config = dict(
    head_dim=64,
    rope_base=10000.0,
    init='trunc',
    lr_mult_qkv=0.5,
    z_loss=1e-05,
)
MLP neurons of a small language model. Each row is named by its layer, matrix (gate and up: input weights) and neuron, and shows model dimensions 144-271. Each number is 500 + 40 x the weight over its row's rms, rounded and kept within 0 to 999. Numbers have three digits each. A neuron's up and down rows have the sign that makes its largest values positive.
After each neuron's rows, "fires on" lists the tokens most often at its 100 highest values on Wikipedia text that the model never trained on. A number after a token or word is its count.

L3.gate820:486576520517597515441470530472523494531519492430490447459532432514542482497527436505491484454544494529527469522522556479487495426487430468508538452619502525455548495480485502468517444504493471473490478528513578450514468557491456498519538505484540559483436516459486470455472586520450484503461482524531509484455499547525501511484495493460446494495516478483509527514491461547484408503565
L3.up820:479519523602554535547486483536424533596512521556430541453547565493449474502512519568465529495566460511549514504481504493495523522513486504505570485515554479523478494475470468569503507488469512527527530505560488514435552513421529478565501537479411566437435515506453531572505528520526484509518583562492465549495470565510549469501427479486474488492521514462538543493475523490464590470490
fires on: " |" 54, "," 19, "an" 4

L6.gate735:479505561556458469538517545616523528495513540456486529471544457459459488542530386488498514502444498502495443572510480489499550543534495501525497537525519561459508468457461508428475478460554464517517546473507461536455511501515528467532560459527456392435520456515533449505479483514510605543522479478519589511522475501509552593462539528563475443530479524507454514525521617592502511393498
L6.up735:483468527504527503516529467587496486507550497529455539564555466461569488551489572522510434491509549531462484485464563505522549464507516501474435548482481449443568465531516460532489487497542536491444541440522501509482508493520449545470422472459517492505496553472553463498547557502477485532434575533531530570444485518489498513508478574506538467438477435534520519484535426427422474469543
fires on: "," 93

L6.gate427:443495521561471384486424436578424523433518487511563528562510586529478535489510468496466445474389508532481462552493482493497560495549497509561483519531547497509522437502534451463561526426491529544475467480480461538476540437539571479458485525557520444472502537455528490441464495567489469563507506543530513523498477506502486513470486467512528519492514422415485486499458524536528478458457
L6.up427:494485544485571499537584514478556504564504451477564545523518503474569481474510555513522510509532505563538499561551487503480528475469565484481497557547484446493462429529469438478477554523495492531505586500545516445507497541511417531443516482518543564554564475521518548545466534400479450516476462473429499465470430483484513470499456569517540541498496588509477512509444536485428489502496
fires on: "," 21, " which" 9, " and" 9, " was" 7, " Complex" 4, " is" 4

L3.gate758:519423483533458536546544528543494498454533507521555493489497523473507486494525515421495539432469478475508520472465457486509528470455544452434472505534408499503567455445546479552475453542516453523545456482544547419560521579512427489520508497475538528568496504520413482494461501449448480511479541503512494578508509485413453471457544480500598503511434457442501526534516474468510563574451
L3.up758:448435504522499462506510530447539534464462455521463484499506498541501497413443531563596529570470506526566540503468524533537525501485508510512439547452509515496406447529568510436548555491504523485527571487527481482438522531503468540497599504472498536555529476467464431425533505441520540503467574460537480488438475522453490482469503493392439553490457441428426521471502425447507490490471
fires on: " at" 32, " about" 22, " over" 11, " on" 10, "," 4

L6.gate803:538487524561475484486455502518500544511529466510566508496476592506451468498501496424470481478512435543401556535544599558463447604537470513499469453514547543478540433578492447499477521427502538516474458537497486534460487416485427490552531525441402508530515471532480548538482552547490587512522522451545472479519485520537465524441482557552460539526403508472403450472475482631462516479495
L6.up803:540575444560495492412534489500468476467436510468447533548463560564484436585490534419522529542483527479456455497507484499514449508446486492420510526588553450487565440519524524468500474509551411533493513515456488547522528529483518462493493432470578500492538434543527488447572567550503510555463510452426500473503497549517556455465539542469460514420548479477498535504489470459557500492474
fires on: " to" 60, " on" 6, " in" 4

L3.gate310:427481497451483542496545477462511467455456503557478463444502503490437510457534493554473563537450510563488519474557555498499538453588532490492473543517485447465496462554541492523572482463419541463545439526472538418431583463535479419549533494469465529503531481476538526462557564489462464450563572521408538549508519509457511506544528570428455532458481489494541495508520464473536570555510
L3.up310:491524462456565480546527447522476417526595516467512513491459533511504491491402578564499502481473492514543419517558529489471537493527479551535474531473496524419538515458505475520536507509428502467497448528564541426508448481479512577465537438475444503448637514537464510541485472515531486546486445508483515486463452481507432564522503524476524483427507534507548541504509439513509578492502
fires on: " of" 57, ":" 8, " Preced" 4, " –" 4, "," 4

L6.gate626:534444441549497487504451450442508513540510500508560507513502498488473532528445482541486573574510486523462511559531544444498481566451475449459542515441579520514499404449479436528459489466437451577475522520532515520471494468442524418535467509573436555511486494473528434489524473532541483494485497498461486485495460541568503512513527523574581466480512551493467515524514487538472487416474
L6.up626:537493599468442539575489469481476575437510499503538495512503452466538527459522489461537489516467526612514465463453514483500539425528496539472478492515521526497559544492527505499537533480448503485456466482508450476584446492525491494462530410473547494501547500514503560497487513501499504472500481511535505436500550498480482460503475492533475489490438504505527509487500451496540467518476
fires on: " to" 49, " can" 10, "t" 9

L3.gate515:501501546483499514521518471526467508598461510502537492544520504435545481521448537520563541453473554425531497519450496474484538456510482476551486539526483491528504521461536542570534529512443460508501568451543510479489523525469528502445507494500491496513435521531509587487460479595513482576481490493541512511588499510476470455506480453607484532523433508491510626472463511568495573451493
L3.up515:527448513508529488527469551535469544507495500490543516521515453562436460532466506515527466449461460569459471517510478457480524462555582500493430473449428520572506466436487501427520494435496505579482604472509566493491555476511550407495470554518469557454462461509502519477498497474441527530440482515469505475538530521494437441526494481518445588451526455449547588499534564522495484577525
fires on: "," 54, " Order" 8, " and" 8, " which" 5

L6.gate835:483559522457527459451448497417513452539476495547507479484561533568488530542481532440479523522522525435488467400609582509437433607586475437472513545461490445564487504503480508501433485462473530522458517536492501553508469533476517445527505495554443500425478435468462476513534506554495489572531578497441489504528570555523555498546448443459525541474486450454497433443495506494491510513499
L6.up835:498457555576496472425542502532460500512452531538506477375495512496503483475595549538526482461543561464478542508517507491517438491484563514547566546474495552448419541585499522565537474507523554478506501474509433482496455480450519491524538552442543491515521445512481450502495475514523508534526506529563391518515475503505485450580428480498602497527434528446480557448517511530505514486561
fires on: "th" 23, " first" 16, " " 14, "nd" 11, " second" 8, " third" 6

L3.gate421:452487459473511497519460465536464529501498499435535462428463563542478494475467515487573522551514527560507476460460472525467440456555513488595496470499448439499426513467483492484500579476484493563576499541419554496518415518514530491433573522415525493547482481469520501594505483533492466590527486450498452489535542516501514470505542460575489544523512519448485547522453548426540571567482
L3.up421:471513452455509569580525524483597486571498542494544544551476519483556460524536475513530534480520574470485526479531548479488480512474450401516518520521573517490498544445521486450528562529458468462452521462571456455493551521508497523405477478453448467517507567495524529471473529446462557528453503615468509520463422547494616445444467487476483557503488493497451524595454492448491456493508
fires on: "'" 33, "s" 15, "i" 12, " II" 11, " I" 8, "e" 7

L6.gate161:534526490476475538462439475493569486480511519521534489593530527481571512498528561530467498521494494518548580518419492511511506513528518511496412515527457495524473489546522458545647521486552505489457533535544486505503547510518458487456504568500470554483536470465497567439578518455506507540507545437591535524479512433517541542540481495563562480564436463517467443541472535479453480553520
L6.up161:496485492474550466531534541481473515496543484479504453558484509526544529498567514509523585555416450513456509510506490512485431588504521434478497562521420560486472486478489475484506571543508452480526531524561432553520472500555498469458563480449572556499485443485552425422488507550527446551526523458524508487448501425537509484534549509484481451528515499567480474497525535515463535463578
fires on: "-" 58, ")" 15, " Upload" 7

L6.gate627:482548476461493514562550461557513487496497523486425564471477488504479505574458512437487527510520487515463444499526441494573478534503468487511491456507416552550497463474538523440496530514574549604479547526512495524525472510486487501458515584466394517486470432526548604454514496477460542514474480455549533494557478592524538523479502494470522450448478471441488527484453527503452418494494
L6.up627:513464462568519507579503474518479525513545541535465498446499450463527526491540465524473479503483511448505534501563470447491576490467489437500548448541492522465471447508551474462465510530450573520533482517513525481469471426469607423492583518512495580536509461458531522542484517515518543467562491422506467470580422527455461471552469562501502462483489516497524465509515507568526533490485
fires on: "'" 73, " |" 4

L6.gate260:449516481432574624524503525467538503499534533481514501522479568465463532512501520447451536521415520511459491533452464496470416535480503526514502491433433551518460529411557518522536492571480577521537517523585552499499471497456471497523546480530474450477593477522452602469478425472445473473516495432491487455500515483462528531520512525467543459426547536536481505479453472492579437439443
L6.up260:473521445511517545485510570488508495488472567554539452520478499500420524572471467574478485539515566473479523470528526473492542495508454538486537452521502483499458467432546527519483517538515510541500530470518508443497473436493540464376534484508442458541544456404446450519454513537584528503400435506482515502435512501464542508573469628460518487564483539591473530537422518539491466493487
fires on: "'" 56, " and" 4

L3.gate594:423513503527506455522544521511507450509483494459528453481516545495450446532479483479539524546469502493589560466490408442530510473502495488519489484459549477502462540487536524453506520508490497483544519503482551455545457606498459469427438487487510498533414535449476438510506584492476455469465492542497489522521505527505481502478451488526496476466425504435417452556554501471503505540456
L3.up594:463482500548498532499500526507594432616514468594486493528519570506482480512429545533549491549466452500546460468558475490496496471506532476495496511502473440502481487508526493563555491469549534551530528450496512398443568540509497448471482499470516502516478480512483449484441571530498534550568558547463466490525502565434547378475531481496512493431474489469504456522472543519497511511427
fires on: " about" 23, " over" 20, " than" 10, " nearly" 9, " around" 8, " Over" 5

L3.gate745:449433529547544460504526512433523481481523487508487489488505497575566471554431488535524536488452480536467513443477465526482506529489463495569466521472488516517478561551521520474461492492507490511498526468468524436431600519585445488474480543438480490526535480488534494536477480456462529474549524500524516539435482533525559523483479409462428519507461460473556421509464451436488524463504
L3.up745:433450518510515484477526537496509430517519539491472539471529501501562510522456534422501492507478477521563525494558515484422451588516470495502472576494505518529508506519496511474542509537554446494583447477471587484434546505533479463487434526484496525505503507547486531547490509485494506484567511547491512510528493536470562517472425458508496481490495472487575443499479384445484507490501
fires on: " of" 51, " and" 18

L3.gate367:446483472538488511455508558499544451499520457437518534491501476518434552452527515450470492502484445460468519548508533527467502597475494474512526523499535517451444529499546515536554467471488565527497441457515506533491527493492419510518474452418554503478519533421526517515495544471468499469560510471504570472501539388488485478479571517558490425480531516493546495438449517524529532456498
L3.up367:545478530469453502456577508524585461518513485472518530512530493443453502498538512519575468481528522511471507530513439475587528537569440498481475493532582517459477509400541479541531494565496485442522499518537526457531461497473453490499586521433467471515495554475414462490504432521520558516462439447473528527475508489464505465507520545573553426524450513452486494433477492448499517497542
fires on: " |" 37, " of" 31, "." 11, " and" 7, ":" 5

L6.gate889:517513549542491567456453522418449570506523525475504517493477498509510453580422441516486523486479516509468527458503565539469413569466512476421415490539504452557554517474542530493510511496479465485530488423444422525457467507507503422489486489514536407544498472521482529508526492524481553571508532469459477485507435454503463499512493466512500481462484511495452537599488539514510444573511
L6.up889:524515510608539506476548552623484519434482541490505508525468497475504473530524549515471558520558498478503494527537528545472440533461554608515516579524408427449488529533512553471486493504457528515467606490463510469531474437494468530536539451478426471535518469489471436523506491539523523496463516430523452492527556525508547504547511480462523419489478479464418563544541496482527452518458
fires on: " " 100

L3.gate568:528522464468497441520535556498456482448429480564518434516527500540471498549445524578490563441511498516494506453522506513477559502505475538505502558505457590537459506464499534548511478485433377550519518555470515484449530457516506516470551509481552512462564544512461531549491505484467560536521569523524439564455447520468549578517501550544557515518458506542548469553473540470579529521451
L3.up568:570457550432503493550518544498549548496428484537503447495445516528525474520501494537531485526543416465534517484528475482443517521478486477549522478439549593504462435511480546512453459484425576503508513504496489497426552481496465502546498485461519525438469480471548545482536489547539540515510598568490431552525545438515498442504480580534562537458493565539560532483470452503521527456469
fires on: "s" 39, " St" 13, "al" 8, "Al" 7, " al" 4

L3.gate549:518527507603523495452483517528514542500469540524425436470433474469485457487456547488531458450498430507527609581460484544571456437500481569534471494511402503515512419514568633479508462434603559546469452506447487547528506450526482504508489573510507455489555548476453538557492505535532535434516447595502553499502477532590403552524518497510463457513481449451547501491478499434497524491497
L3.up549:495496544512503479445511511538432411491474553549424612504524492499471413449488451444428482520511548460477545507474477489471455496505524521490475501491573492498517442516438493474456513441446486512556413484497447557522504550478580492549458489437485486471482448418463530478505560518534560516556456467473550511533397546465488479486470526513505556401540590466536488516499526486514573508524
fires on: "," 33, " to" 17, " 2018," 11, " of" 11

L3.gate814:492509460463544502475467566528533467566577500488453495510455515512505513468506488491501558569480518471398562517452453486457479435546506548511466448586555480453477452443499496487505437505478494507500438491452446464483528464428539558549460549547471459418492487520464527453530486492475551509518409509514551548564458553413517529421499461547424491492579519473545591516518493494420481501423
L3.up814:452499512419455480506463458524490503490484431452460507469483558593555459538475507519487530534583495563464467501488470470494464463550512453499436478550468480457502499464479575579384490487497514549463470508530490504529454497533529509521500544510531439490431526534501544458464421487524548516455393473503497459443480472541532558494508525535529489528432474526447502437454522448560463450441
fires on: " |" 44, ";" 8, " 116" 6, " for" 6, "," 5

L3.gate115:603487478548501520528454488536454454542482607480518424466524524491499448479491395480531493569558515485576543433483549517534468489538478519504510441498522506486516574505463562481493517439504465495495466608540516427526525533434412444567501430508472541497538511545477390571516553512466534521465541496480475535541502466460540465488456489422531542529450501546482566509528626510467500541561
L3.up115:516537475537441524469468457441528519504501547525497450488532479495517547516494538519454511497577474583519505486488440516443512525488486531455527544527451530469505406546499529561447521524426492560537507543425504510527558492517423500576527510464456498462482523543475502542574467502412584400466496421460524543528537506470556493538425531425489520504523498476473505486465567425517439512493
fires on: " |" 90, " " 6

L3.gate423:469483556517562498492501534528520537519491554481507454518516496441481450463458466497499504515531504519507551525413565496522504493511508567549594512509535512510544506509514522522460518476526507481394532446577538448505484495489470507571465506535484535427541483527525513536516494499533534506498532485504521549532429471534528538485532496533502455532546501479469423433531489465472534536533
L3.up423:430482551485531556534517583458512523483520463501470480470457446528494471573448494490581498518526523528494536581418498539532451569510515413491519518485461538451463485499416539585497520468457523449445545446463493574538499529510443475484497498500598498562479615500467453570464492533520553451483524509493582478480507507537603526471490533488450514594564441460443539462480461546495503454550
fires on: "," 21, "o" 16, " to" 14, "z" 8, "–" 7

L3.gate237:494442572533570485550508438518501520512394558442471541542467435490511475461502454541513505479472488518542514453500493484525488503506443520545521439425513525493536493526522498522456427550463514498488552567488543499534475514507539525549526474459499535582491509447530541491472542481464553469504525425478500534602518439476514500458624512506490488451468455506501469445541419588498546517511
L3.up237:442491502530532562518519536560479441524569543533501481476523518522503458545506554531445540424459522516474500487562530472455478543510513468469553563480448473481497484545564443503520532447477451545473519502456508437400485566550489377556449509480480450506467492550541534509470545469467467544574532439492520490509440477450561522467494525533496472516489523519571538555459560419508550505547
fires on: " for" 53, " by" 34, " of" 10

L3.gate194:471493415451487550491478518522466484412366448490532632454511512521439530473451443516517544513478527486459486513510460474502452497490452499481459475484385485598520525480438453458544495466477544497473582519450484493518466468460507499494482516448480542466538459466527565517567500524459520492515503559563449477418516499511537466500562568504498419538570422482593573459526546454488540496535
L3.up194:503458480464482476577556501468462507474536472461484443504488533485506539404449454507444439497428512547471459480505549503542517460545540510500463503542514559493496506456464516551477482520586475527428451438507500468533480523556556506462551530532430563564545485484490472472485424471490473550477506501483431554435452542553582471456438530549457509419531465476430496533445543489447418504518
fires on: " =" 40, ";" 15, " record" 14, " also" 5, "mon" 4, "if" 4

L3.gate603:482530393555478518451460503513441522471461544440533547530524480523480526539506489467594513523521582507587567537538538527529471507394485445512554477542518501361447489458559435502516521446544461475504512446546443467519545458501503467506467520532518458526504558482446527500478575464537490477566506497537500498509462442557512515553446572547596404485471508569486503485507527496505541541560
L3.up603:467529452464505519548456469476477462451548498567589561488463506565445509527464491527539531491481501511516525452479550508512424482456475524525458459460503475470489568510512504459527532435518507433463551544401545456550482479584451483512493455484511504529503491513495556519468531542537457469556505514514526541493484466412487553519519480471509376559484478488495497563500521487500527545466
fires on: " to" 64, " of" 6, " unlike" 5, " with" 5, " from" 4

L3.gate162:482511541489510505448608478501482551444487509503524451576473518371606452526500509508551533518570494540501505573463472513493512513453454480426536538510560506514553543543529544545493531547495452543460472483526515527557434531466481449504556518592500547458513484588430558448517509522495495541479424426434479547498546480462478492536499519489464562593491542412539454526518508658555495462494
L3.up162:471522594482475547520512458564482524523557480463394515492503538504496526456542503535474525492503570507473424495499488509507469483517521505500455523484513582519514532511538488449479513550523496443465463567500534526494475550475517503511582500479514479473558526450519573510468431476481489519508465487487504507505446476581462480499504426500494485530515491484493549451574503476451480519525
fires on: "th" 54, "st" 6, "nd" 5

L6.gate692:500495463587481429540534516503422494506473528478496541522560463471444498490500435544449501494516492485480514468444445513486530476539532477543503458478564506499442565455463459530531466520488519503543576486503576463504449495541542522523554482472518468486455501535581565503501500514475564487513517494497592557529459544532549512502538516458500484525467509473437523544489468531525579538443
L6.up692:494483512523537443459499526496610506474509497544500497508511594535514516476501439489506516548541492513549557527507518496518579441604513585507509516543532507569529489535511446523563492470470495544484567436509450539438428472549541496453470521499503504452496592542464548521474437448472470516438523551494510539529465470434467495541518559494513554519507535502591526513545559458525503483439
fires on: " of" 52, "," 9, " and" 8, "ly" 4, " all" 4, " among" 4

L6.gate644:514428567550480458485568472522564528472426562496472436483516553446450506514564469542399425481460442527475571547521472459485485477574533496506463573464505523515443485543555511461438505448491456540501533519550485503395535442388467484503507506542530488470503452520580519444507498530460528519546467482580432529453479522495574511516536531470496533517423442544459555522536536448485497599491
L6.up644:453482490442426527504481529496474519489511460458463514486534469412554473514437534437518495512488535483459511521433517481488404471459524516465465483489479459500486523492545557516522547479553519479469510456567489467501427525448569405533482481498477486449518502533483453580454522472487488489555535518488561536482518482565535475555473514493456497485553553527476565477500463483500444453472
fires on: " to" 86, "," 8

L3.gate788:479545507527497449474437502500488449426485530539543486582485476467518521562480508452540553546484497502460507442528531497582462546544539501447530464453516505514516473501513494534537491520474458546505467521502520501529535476475557407530583553465475501533460482443518453430486483517463463453548536514448459479465511493443509421561524492440453493526579506546515510619456470495526572468450
L3.up788:452551476477476489447449499504519552478576491524525498527479478500554504570500454519490565494525592525409569538620587513469428454537487480502515500502457421493468574460492429514592543483500494529466491594485501501533479575483513519453540461499512539433476459530515535540507439512475446596550515484458483463551500465515523507576443552492420515554501515520534509515476500609523494481496
fires on: " in" 16, " of" 13, " on" 12, ":" 9, " Act" 4

L6.gate861:445510488553535496438512514482436544502452530480573515436487573486477479567504483486490481537528488483456551541545545557540506453463506544510507540475448537411487487459480532488474485501512423531511464512467519564414473467522573551498461521474521463487530549489542541472545499493582564530480478480464498489527509453524430535523466532506521536559492534508550479483509456550509490486454
L6.up861:503488495505429462555533620518527483489456521507455498477482528555562530466497513496549455518480524572545557500519482568480513521478577523490550513503478533528516497499535509440383541466498567486465511422457569488500516497418471519477459547517529408540485503503557529453451474480482511530524467472479493501467462492525514502492523492542528530546496503488492545493516503547483522458453
fires on: "." 18, " in" 14, " of" 8, " " 7, " to" 5

L3.gate6:564611523482491537487507552402487525490426574467469483487523463450514505563515469532421520479475412518572490550526476488470520515531486457504536520492501468524504526471444514454502436486466528493521535503518529484489535490522440602480529464446479479502452483472519541444509476475519492520403491421502551494451527515530531545473493413494511455529546476478561461398526528559520491503473
L3.up6:465512432510490501516472437431486523501480487442503470487485464425549498539485537526516470517529361543595491503529518494491544478486545468487515546479484508535517484453398525507512510476447527512501542496444492490575542515522470526491476498526479489501515462579553467531519472486557525565474508517519527572530515495569474509472430521463514475550608488484544491553528613535428601532508
fires on: " for" 46, " |" 10, " UEFA" 7, " All" 6, " to" 5, "A" 4

L3.gate544:461527539471555485516505530481532493446578472526469481452511522510369475504495522439536527499451508554559625537490487481559516512529534506438516445496522418507491496455553551479480465489496568490471476542516432494504556495494436441568524458483603553506456421456491523434480502547533591470491450502460514490495503510459485544491469493429483458544530536485492506464492553590524503514528
L3.up544:550494488555491546442490519598539453491527522509505488498543533561447502504456537514444568503517525458477459489488493538580479480420541525496489474435522529505474513522553442457499498466488475570473477498390501493572448492506519448520446485476526533482486453502484508500473663494475489461544505454501552501528484444505422543470563470490484565518511489465415451512447540440538481628435
fires on: "On" 30, " on" 27, " On" 21, " along" 9

L3.gate263:557532448505476474476585551586483506495486446459513535450482462521397505492511486502454521511534481501491498527485420558487452546543460443496474545453466452470495482512515531488469497490418518454511441520497510507483466516526491514473494533453575552576496459486530528508465547466530501474542521500488528512478514518516567491466610452605469520516535576487443475470533500561504514450522
L3.up263:481471539528501530518481518579482505545529439480552506438493532450387499513536575543423518448528486565578569455530451531559418509441550487458453566525434464464540465533513475503533574531505453560492519485435450491498541418472528442468554516525472462470485435560435487523496556520462400506523567541477445513514476463415550526473495496531540491505507514546497534534475503568515534493482
fires on: " after" 19, " However" 16, " but" 12, " and" 12, " which" 10, " before" 4

L3.gate97:456506476453484533548480541470512536497515500515571502536442514519533574526451484464513498487479514528425485468521415501509555458449510523484490530441414526511522483499482567461529508489484502514410491556541512492482470560541429524500504553489470547466536508443552443498523528444474534545497498517524545448477505486457531551474469545487534448521473503541533532540501493492520428557510
L3.up97:490486463520598505520524505452515469495470558478527472582522536475488496443435506523544549511489522525462464431474460477502490529487546538526506529475481573415479508514492540496484459483481460472494439530453515512533460462546462571438411515512536481518504521540429449507486458560469508500534533481444515489489501505461455485416455512500515488537448531516415463483473479525517459500566
fires on: "|" 14, "-" 13, " in" 10, " In" 9, " is" 6, " played" 6

L3.gate727:536484514528533527463526540472527440448426504483487419506501526477550586523498501549494546527499447488512473522522460535434496414476393487473458475421509431487473490580410567475553436579422475443554520467518496475441478557533501445473484489461478509474508581500557526517497463482468554517523395514475500501508531562465516395512558490424482484577509490484482468493566538538474546505538
L3.up727:508483402448428508509477552456501508501547467511451535481518593495519592555481583487578512455469514511463438553498563493501522449435544436489510480471514528482542502508559480414525498551485489481530551488557481498555495488470512400500446453487518450459469526465521511474528423417456525583511458461547545512540454549433509454516495442534509556517553526481526496524559482492473473541560
fires on: "." 79, "th" 5, ";" 4

L3.gate291:501500428544496479583458488532532538523497426567458459452513465471486507463527482442470507531551504498553478476485480521468548502495488495542422536446440443495529518507492498453439536470500487535485514537419560404471481451458538443552527449445444457427501496565520530572529446466501486492539598471558470480550506448444475501558508498503453474499496432452464516553376502477550527555510
L3.up291:446516439491517541514561501525461525507503496549469553510434568492463527448500524461474523453408551481481552488445530539428565505547488475472490535503495545507403558465520516503468516518488522495526524551568485481462496500499576498563487435452535401504537518417488479534407491478531532512493469456548487453532542546524561485539542494536467479479496557482480517557513524462498446477423
fires on: " I" 12, " League" 11, "s" 11, " period" 8, "idae" 8, "ists" 5

L6.gate77:516468535531460488543539461471540536524460565527440467589540500515523553561490509515493474465489500528545526483560480530449518466558489550538525486474487502506467560474502505501494512572398600432536427525542550475573508482477568529504425552514470562514574540465515577518505477505536487444544506501494539498516538503480468505457491533394544448510566614562534501603557532527492580497489
L6.up77:440520472513471537493457477517511507433497487544453487516580481543471560535536453437519435519531499499509510501582415495450479522554458474562519514471514515535511530521430549445461404543556543504556520507527409471510518533450583467447422448573500608504530483421499465497549539517550548502475524507523480488530452461453497478472405482485517511521482498499519509512474472498486525468471
fires on: " as" 14, " so" 14, "s" 13, "'" 12, " how" 7, " too" 4

L3.gate216:474524441495477530520483478461505454538506547521445525481524555489494518576477432509527520507462482499495485469503545532490472553448550458448478459504562496449543535502469449448534520442518490402542489656422528541399535452454516460491533471494475508543470486536523495543478505652432530490528563499520487497469481515508484508505517484453523505423526569445431472420512487469491523545508
L3.up216:496514452495503470542508557555505499500507507502500491528482466499425528436386473479506595412466468571499525536465561445507513493451545541525472421410475529478572508389556585457462581523463470463560574524530498533460541531470449537506424538499476546539460531524478403461525492482508509445518501492542523482510522499528535500506488437537568508466536450506516490522493487555525477564510
fires on: "." 28, " that" 24, "lum" 8, "ella" 6, "idium" 4, "da" 4

L3.gate294:501553475516506500429422492531472492523541492543524488451499520504522504516483495495477516571482530524468555491495500429496487437530603434462455411557510527502500474581483417498476497493502560505486481542520554424452527514481505527551560491527471577537434523515570497488501493530540499516554423462528495441550537507540456462522493410524521527594517530442561537532482488480486443489479
L3.up294:537482516561487481562496471513499520487430412459460451530524471530487464505498426431462535409514472469551501516527477428485457465451486465487485463595518524507477486453458483486534469481463487477470545493465442559504479488489494521459480520455493531400487462481588443500518496542627471477471496567488542526467492496526543477527469499582465545505507506419553471438437409544583491474498
fires on: " |" 38, "," 20, " years" 8, " more" 5, " time" 4, " year" 4

L6.gate875:470476497469571481483484486413503549491483480486411533453491492470552547553494505575495531502501451503523532478525487436494514595483545508496530460417528573467591524526483560486539460545524522520503517523543468534479598482426440427502540485497478513529447383574552437531524481473451546477522422458467485493485538508553535570497514526532542521496479515467506547475510549548430527508505
L6.up875:547459480457460499484463550548466489522435553532472540502476485580612488491501547452527467467568495479607446403551522514468465528545490439466458508439475431476541448499492534493487554506422528410515475511559481465505517538487513430511509579455414502447520506610561417476573498480475564523460488503482468496527435475501507469437585501524590494521457539453541506491557561544510500489510
fires on: " is" 35, " |" 29, " was" 10, ")" 5, "," 4, " to" 4

L6.gate186:492516516519486523486448460462439491540518519484537520453470593493555513539527544515449523525452562409489498487457523508468488512500534471521549534587513484435503545565480541473521527524559465563444496572436538504493444482476522463466491495445503500545546475518537459496508439493446527531522548443530457555540529447493498454468569473575516556443498520509492543538508473539510513538543
L6.up186:529534503562581493516494536556497536459476482523536556452503510534450515509480548471492449448532519487518570544470511483576555502465475549455437462517514429513489544524555505478517411494472471487537535421554459479453470478465477473594509501465505486528444515544469444418480513486480512509569524487603446469489579476506513546548522482545482536422506527524557505477490494494505457462515
fires on: "-" 42, " " 39

L3.gate595:448499502454485544444504544532483515488556439447553473515446448480476487508489440420535510459488464485476466457426538467505497476404502504546441470470493538548523512455391444537515532400488514506514457398474556546487508479455503502460521560538480556492498506571496565562510505511533529565544542477530563511477475517524489517512444545535491530488559509420486461582519451534463492530541
L3.up595:385436501449455401552521587551506511419501547511522522493472510458557554493523460466552539429509499573501491560480446455558516457468477519553512502421540563487494542466439515481538551440491476482425519456435555524572481476488505526470452496557535519576513478531544562469428518534477549427536493531507506555550454580472585470492449511424430556452533496424509459543499502569471466553541
fires on: "." 62, ";" 6

L3.gate664:486514503473550499461501451463552568464480532468450513485521462525414494491528557488531463567563459488411492489465512377454516572512540554432446540558530528458497537526447460518503535542469499537462540496449542513508428503537471585519545490554458562491521565499459472509546555520495497458503449436470528533467510472530450496510555518569530479474469484441416488528490438427462463519483
L3.up664:454516515449505473487548540524469574541461532510530480512473520464471550466560502470509515508488417473498461553482445410475533527545520516537485493470488457438498544485420521575463549506470398494512528502431496523504509498496505507408419487466496456555491529487441516504497538575508539512547416517543467510510519503469484490472479537514510491505494467522445504576502528469508526566512
fires on: " |" 49, "s" 28, ";" 14

L6.gate226:517503433544461522512531483477466529489527539491493511551452470473445523454487505519461462506440442484441528518450534499498544495530487515466532550471439533535485487478483548431523485470485519507438475553530522541459510536453495456473518460480484526514515407559478511539507477456540595550508444485493572476484517513490566443518458446479457549553493534471457533462526561503525519497480
L6.up226:457449488570477519472530575439518453434468541477436481506491582532508491528456488543555506510498522493524537517501473516528523466458612505404441546481512435544520514497510472451459438548497486514490503491476501533459494470520511501519396409496507572550497491498465465515557457475476520485562493468430458514514535517528482518455480461452509447452493486548518471479530492443570402467498
fires on: "dy" 29, "'" 9, "y" 8, "," 8, "-" 8, " in" 6

L6.gate512:500437579457479482485486512543473553461491427533488466501457411547461527574472532483333487599481461498446502512472522447544538546541489537508533487485453508510485480543529458417491497494488519537443503489517459503536494539441512468537466496513540491476527469548515509501475504596504477577583463553415613523584578493512536459475531508500499503534511476495468460470474528558516528464500
L6.up512:528499551490482530487485532537551436515548491374617485506571438475505444506516486540480608511458535572501522440482547474509433519503420483452510563454451536457515480435496524501483452464530532519514549552487488486491495464469496466444425481557518526580453521490483489507574510494479559517450551507485458513477503513533450544554558541405492482494480447498492496445493492599426537464574
fires on: "," 86, ")," 4